{
  "n_layer": 8,
  "d_model": 192,
  "n_head": 9,
  "n_kv_head": 9,
  "head_dim": 32,
  "d_mlp": 384,
  "vocab_size": 1024,
  "activation": "swiglu",
  "norm": "rmsnorm",
  "norm_place": "pre",
  "norm_eps": 1e-05,
  "positions": "rope",
  "rope_base": 10000.0,
  "rope_fraction": 1.0,
  "qk_norm": false,
  "attn_scale": 0.177,
  "bias": "none",
  "tie_embeddings": false,
  "parallel_block": false,
  "init": "normal",
  "init_std_qkv": 0.0361,
  "init_std_o": 0.0,
  "init_std_up": 0.0361,
  "init_std_down": 0.0,
  "optimizer": "adamw",
  "lr": 0.00196,
  "lr_mult_up": 1.47,
  "beta1": 0.9,
  "beta2": 0.95,
  "lr_head": 0.00539,
  "grad_clip": 2.0,
  "warmup_steps": 538,
  "schedule": "wsd",
  "decay_fraction": 0.941,
  "decay_shape": "linear",
  "final_lr_fraction": 0.1,
  "batch_tokens": 16384,
  "seq_len": 1024,
  "doc_mask": false,
  "train_tokens": 129900000,
  "steps": 7929,
  "dataset": "wikipedia_en"
}
MLP neurons of a small language model. Each row is named by its layer, matrix (down: output weights) and neuron, and shows model dimensions 0-191. Each number is 128 + 32 x the weight over its row's rms, rounded and kept within 0 to 255. Numbers have three digits each. A neuron's up and down rows have the sign that makes its largest values positive.
After each neuron's rows, "fires before" lists the tokens most often just after its 100 highest values on Wikipedia text that the model never trained on.

L5.down323:103127152161120122106177149113106118123134128137104136120076106182129111150076058149124125168064146112109170115112152071122092151163208119143098115167125126122122104144144071135128123178068163116118123110148095179153160125116188191176152124165073177091125077134100087162178086111142158087112196127087164094082192175146112136122160102150155152121176093086137119125140062155139155114092046095089116137166105119128117157152124090118133189089060120120104175119125161165124070132123127168153115147132122084119141153142178136130183136134133161102079126117123077182138086113050094144
fires before: "y", "ed", "ies", "ition", "or"

L5.down6:152126107125071122129113142120049121157129113133107082138135196136140079092077080132104157092135066140195155139103132135124184151119142158153141089164128110112057138155108095130106105083102096154142153197134150068155141149154135078122153132097125131076126089108160111143165165118151135122089107184116084102140149124189083117071137116151141109177150086133112103151193188114160146100143131118135120086117141100118123110133129118119145182119103207076117186144116176074073202148095160165120163052117079137126139101087141197113103159133181144125087160142118109142175209098124122117
fires before: "c", "ce", "es", "t", "k", "e,"

L5.down64:134114120109146146170122067113121078170119096150158066196110121154107186106154074132112170151131106162095093105144134143082115152160160168189103153125126119129158145067108118159141144137162128171140146148112135155120080134130111118157139191137155163090114126093177100112065151161120122181156186177107105112172116116144130092128113085114126089174153133114136144177139153134092104023192111124098173142081116142140111075177152142180160162040161094116142127124137114142168103132061172077084105106158089128118172161165184139156165187119165112079093164144131119121107104092159153178
fires before: "in", "ch", "ement", "k", "e", "is"

L5.down154:206091098075172096139145143147131133149146120150088092150128214096114044115138175121159151132160084166173086103129110112127126102165135178107130133140154120140152126073075110176121063159097165136115121172165136157094151126126103109117114071159112182166148076055153181114162179182170093115118127119171159126108161148127088076092105132157099115130096155153177141071157142167114103065093083121109189111147131098121180137101053090102129137111137154140143082139122111107161130145118087076084106208118096142123118122126132118086085101128094118128080123111111137093160135139185081155
fires before: " (", "ew", "ol", "es", "ous", " a"

L5.down168:168102199128094198147092168172081078123122154094141115144140136151109044120120129096170149150096111127132156126149108194203127196149111121196081149085133202078178109138097176066125090084109118129143120156102192139164141121131124161188146152120107141087105124093194121114162158079162163138091136126082132101137199152125128166150169118120164153124194160088088122136123128127119130133119111115128121153113171137120169088153165102174100062128119136136131118163125115096135124155128120099122147190097105109080135142127153126076164208158153096120135135141187092138131079169133187142
fires before: " |", "==", " ==", " of", "s", " and"

L5.down371:101097212136101049142127120145089113138102106095093116115155105134103145102130173172096176177093151115077165090170093080112111100119136130118138142129111099152103088112140139189149138129176076078127137141148086126140111144107079148134151162132152124121117162136143148177138068050129109140117122119181121114123128096085166128104112166078094086172102146119145124140158171103195058116161063108117113131086160118104125155147203069112140168208149155125146147118103016151107167152085151087120094120122140145157101097089137153094203128108137140115161176059138166135114124156152130115
fires before: " as", "ter", "c", "tern", "-", "t"

L5.down375:146135100061145134074113044155100113112108156133093186135171158114154120192078166137110157212163140131102076116193132131123157094166104145136127112164175055100114128159107120149144172140155102110137090090072098112127121125144138137107117120108104128135151164124148163116101063126111133120088106086187095141114135127134112112206123100134122153160183193118121208093109091138064087134104108096129110123099091088194117109147068126115166088064132162110131160101125090161136095088079111156115105101113073135162107172130183153168099159105161139142101116056109134130134127148170163173
fires before: "ister", "ist", "ut", "or", " be", "al"

L5.down132:137088092097145099132107094166111117058180106091105108142108162104146145189122135084157150134071144173093091136115181137101150116164180082130100113098138120151137085126143123133111175114116074099148157092118097120073093095096167111119174153104183127175011119157182095131109090124185157152139127182145185087132143079060094132154115110129136148109120146160114181077147071131182174123122121134086165123157174199126138125139106129131098168128083155162084124149133149154126139168150138149133088185138112130096119129066161146173133143086151114121157126149101078166149052172117166153
fires before: "n", "v", "s", " |", "k"

L5.down227:134109103123149107171057183137136172128135155134125183125091110192144126159127116142157103153150128181143138178132124133093142188084118082133152173124060102142117172106128158089131115096149133122106148122136102138107159115093093156061095135152164087073153112117180082161184120112152149113158119159101114127052159134110125114135094095158106100163116179083098127145158107005160118120121232089125138122104145114133090164136098145093129141138105108131115146096089088182138122129141140089090098120157134157172213074144111116105143069117109153064187109119109182116143145137114110056
fires before: " not", "n", "c", "p", "ign", "-"

L5.down207:171129106134120174176136123079156173177143103066112138154148116116128155136175128105156072129122092138119154112075113127193104088123147119166201130117089098173106122172137151120117127175136139092177130063157136142144134169162126082101131136110097133132140175105162153094123189017134173129130158184166186077144116161102152168134161102167115102085122134078153165126074110125083187128118132173129110101133078107105119169093121105111102122115137107087143120093097140129105055147081170143096193186105125146177103164107100158080145172158127124062192115115090142120170081151138133124
fires before: "ory", "or", "a", "ry", "ement", "ed"

L5.down11:169122073128092120173107081123181133120148168115075084026112101135092174115181136094097161124044139167173122086118139102161140131141160202099124100132150138105110133131148122166116154122121145104141099143101114056063152076178176133122207156074099065071147098157127131141133128148105151145134113128092161071120189138090082175092146148191130107104112168153188165153163148132091084132155141106135083083135126147101138108167134178045112126075110067130120137205101115103136152112119140130092140115095145096108104096123162149097139138152140172140172140131112134129104120117100116131
fires before: "\n", " |", " W", "s"

L5.down32:137126124056154127106056054171174147132124080114162147104098076108088198137091159106125124150118140151155121128122138145168076115130126101122134036112091129156115150128113129158153112144166155134112185107140155142073123079087094163095146185120152104091176071054195107138138176144131072076157156104134132145163147125064158130112130154122157100110161112167200109147162133146071147141140085079124104101112177157144150118105120148167084140117079159131120139135122106145119068132087144098139186096110174106100136113097136113136190164113133152102150091152194103180127119187057126102
fires before: " |", "\n", " —", "S"